{"hidden_act": "gelu", "init_std_qkv": 0.0208, "init_std_up": 0.0208, "init_std_down": 0.00246, "learning_rate": 0.00148, "max_grad_norm": 1.0, "schedule": "wsd", "max_seq_len": 1024}
MLP neurons of a small language model. Each row is named by its layer, matrix (up: input weights) and neuron, and shows model dimensions 112-303. Each number is 500 + 40 x the weight over its row's rms, rounded and kept within 0 to 999. Numbers have three digits each.
After each neuron's rows, "fires on" lists the tokens most often at its 100 highest values on Wikipedia text that the model never trained on.

L5.up455:498461523504445460553494445583525460500460528479496546488497440524542511434509488475513486487414446443419472460452514578594555492578484584556498490481496451425539523402517554492466477486459498528536507540498483510398480504529509447467524499474458534462498475483548518504536512468512466551485491539502525479477477489567467545489500450502476480473437442536530514504474456449544516460439553491475454522486541502468460526507485446523426476519556583553474404501517556416517532498512517537449489577515560474495552532519554516513505531450538427526454498481536523485504463514521437555
fires on: ":", " (", " /", " '", " after"

L5.up854:482540526502475562475562447517526527490508465581590543523472461490573503529507461467552424519510481477477403488527524545465476520534460516517465555485538431495495553552519478512475444573494496514464500521508495455486492517501513475492537544496439494526527474495472463492542557608490512568474474542463432612485463490502473447535585497460480500445561540523589596454537475467536527454481451538490479465476493486491464420503435520538447482499494527493504436596479484474493524523576509540567523561452558472448500560502536439488534511530511493542519525482511464511509505541445516465
fires on: "D", "P", "T", "A", "S", "E"

L5.up1013:530514509496557587486502489471451537545488533416425515506492534503481531557469564468457562469498530523496460557479461573538486454551469559479441536521494537515491463503536429523554470516541482546572538499470423508484495531474477502488517521519458503441454440534436557520440435481508523462554429498441437501545478488485556465513476457492439552522439493503475535517538466486488390518446506460444564454415501562488487574516490547377486507474532541452474541501448436499439522564557525540483538490507539515573523548461554492466544479450506502503498570455498508452494520527433544492
fires on: " Mar", "ar", " un", " per", " Har", " the"

L3.up665:499465482520503489533504461548482456477521450471503446483454492540452500392378517552460532533412441436451462535540541570534496431443509422495541527468525492556485512481484526440530551506514465467541475513478524510472486556489485464517453577589478567492522529528493512529530467507532555367485500510526466500446464421455447552568459395483590520520477514496514510484490478532543562519491491593518414571442521449462532535458536510558537540492485481440606535533492556556452530531467530456464469499443495526561534456436490486560495543533466519580546458480480503463526495465490450453
fires on: "ers", "',", ",", ":", "ed", "a"

L5.up183:571455579493550448607494513497524453484466453543475505442443588471474560541532567538492470453475529494452472451510475520546482519537483553546502501510392470669514571489533534543551501512554513523518526506478489444464519527481504473494529548545520497563557450509490524552559430471550513531438511575467486519478492548430501532467585491465494415490502501562608481557543454476469499358493504537481549511502491493509467549563471518498445515409536472519527493553478475451497509513543496525464454522484505518481476473537505517555491485433489455487498485509543491472580519474452408559
fires on: ":", ",", " and", " or", " ", " ("

L5.up925:485515471454451508462503485539428529527539503473511430523520441487465450483527489511500586517439532434408445483533543468439563463529451394518509529528476532492566533529495559479458552549451510477489514480529547543506503505507543430529465522559425492485479534529544465528467574511473527460549524465500511526467526579523448465451502482448481414477506512535557511521512374547458512502467470541508568453518488437497519449527527515515529517530489460504441472471454439546431510534436512550475482517525478503555480504556522468539504520507544461523566568507508524428509499542555534517
fires on: " in", " =\n\n", " of", " a"

L3.up930:535458466539488459477517476490434481466473486476515580474399448526490496397491490496429480504471513467498469511507499456506516521509516520554459488507491564533556554473546503416586531495495473475512487499505477552454467513495532560425479457468481448493445486486524516479475552465524456574526492536516487606469512562443467498485593496545518557523482499513560531466462569465498478494511517465486562502503449469546538504527515495533485507554506463477411506562485460528518537538459494528450532526561509400483510537469554448406454543471518513501505535514523527526450519502467444441
fires on: ":", ".", "or", "al", "ing"

L3.up277:505530523579481464492504506513521493507467479452503571556491493514532476533517561497507480565524493475588465505533450508535527535537507510529481549489545545503476524542511565505493508520456515447514511514407464509353558502540559533390527503498522465555490443425457576504537473506506430521559498469471528574521472554487503454490425510491468469498491478479491445490463498559566457468549527563512477600478432482486506465483579524474560596517530529477403540474467477374493553500405525505502542526516449504447463509481477505449523516511532479539543550525529475496441507504527538458
fires on: "th", "am", "ph", "al", "or"

L5.up1303:485465504483473555532520446510539489480532400475563555413524529576385528508504565523545475521531476435522515456521539457533536518498483481476537516480460538550538558493524568503547523517534433516495522550533503482517468455535484521498471416548484493461500491539557469535440465491433494494473502541490494555489510550530521539416481402528519477450495498464597556460506471519554563513460433532518498522588567519460468441466524536540504480580485488479528476508455490500504516520482523480450406486513555546493510489555477510492450513503526555559545560434486441376489538515487440491
fires on: ",", " in", ":"

L3.up269:460432435450520533477532390467444487416425489471542563520486619560450477433533493463550514561513507452503527532480505498539530476567474514491460463404435464517548589503543515463553478438465479544489557537487523553432504515507488432483574476511521464592524451524497435538462398521537523529512479485545525470488535476490459477571507469530505570526537479500503479580499494524498578488459451489504497513527522513479497512488476545507503508461536544557476493443471508425480498517483489465520495492415589516503488485538460446545486457497511534579587421443471502458500467531477482506
fires on: " ", "-", "^{", " (", ":", "\n\n"

L5.up930:447458481478519513522594445538480526466545530503454528485474534493509523565461498473550493522478543557613526490495538528445539494558474464520456448515534558499505518485517475466477433496546392466438510460509534416484529526482456554516452515461485476472514555540577497563456540465520405505478479526491471447474510557517482436553509531491507493467461473467506437524489543566450529566469493474605571464462486582515551576498530542478488504495526492529507401471452574498481452501511484435537554496453448499483491519492462457490541543407554459530524527460478540448426575526521436512
fires on: " the", " to", " and", " ", " –", " un"

L3.up642:427419511571487479461482512490498480485507517450482576427509601471437612504511537521560469534503489444508545498536479546551460471502452503520496501457438468571504518440496462517584515486425486517468520548475490514498541460439522463432515482546613446501534478532509429523523477530466443540543536520508524555467460522459543479457482519551544534497473496558508464571437507511560493475526493510438504439519463474491522494430489483482442478533502455498488496468543532447506542424506502446484481536449487485453526508494463505492426567559469565483453499463498500470538487455481533521
fires on: " |", ":", "ard", "b"

L5.up1360:524450501496500469533490485481483439506467568499458419505538562546414552511495537543519467526549499504477504537532530491493538510496503475473522515497454512402532473450462538523516472506545498480473503508518494450486473496498547496497467486482498554485501563557485478534444555500498416540466564473481469542521452483492517469485410468538479504467454520507567549495496477566502441520528488447558534546491535489491414418454447499539513485441494536449428455484477475487490515492525534527465476537476578486571485486523538465471476542534432532531489557623560428542483475451570509478
fires on: " d", " in", "-S", "-s", " r", " s"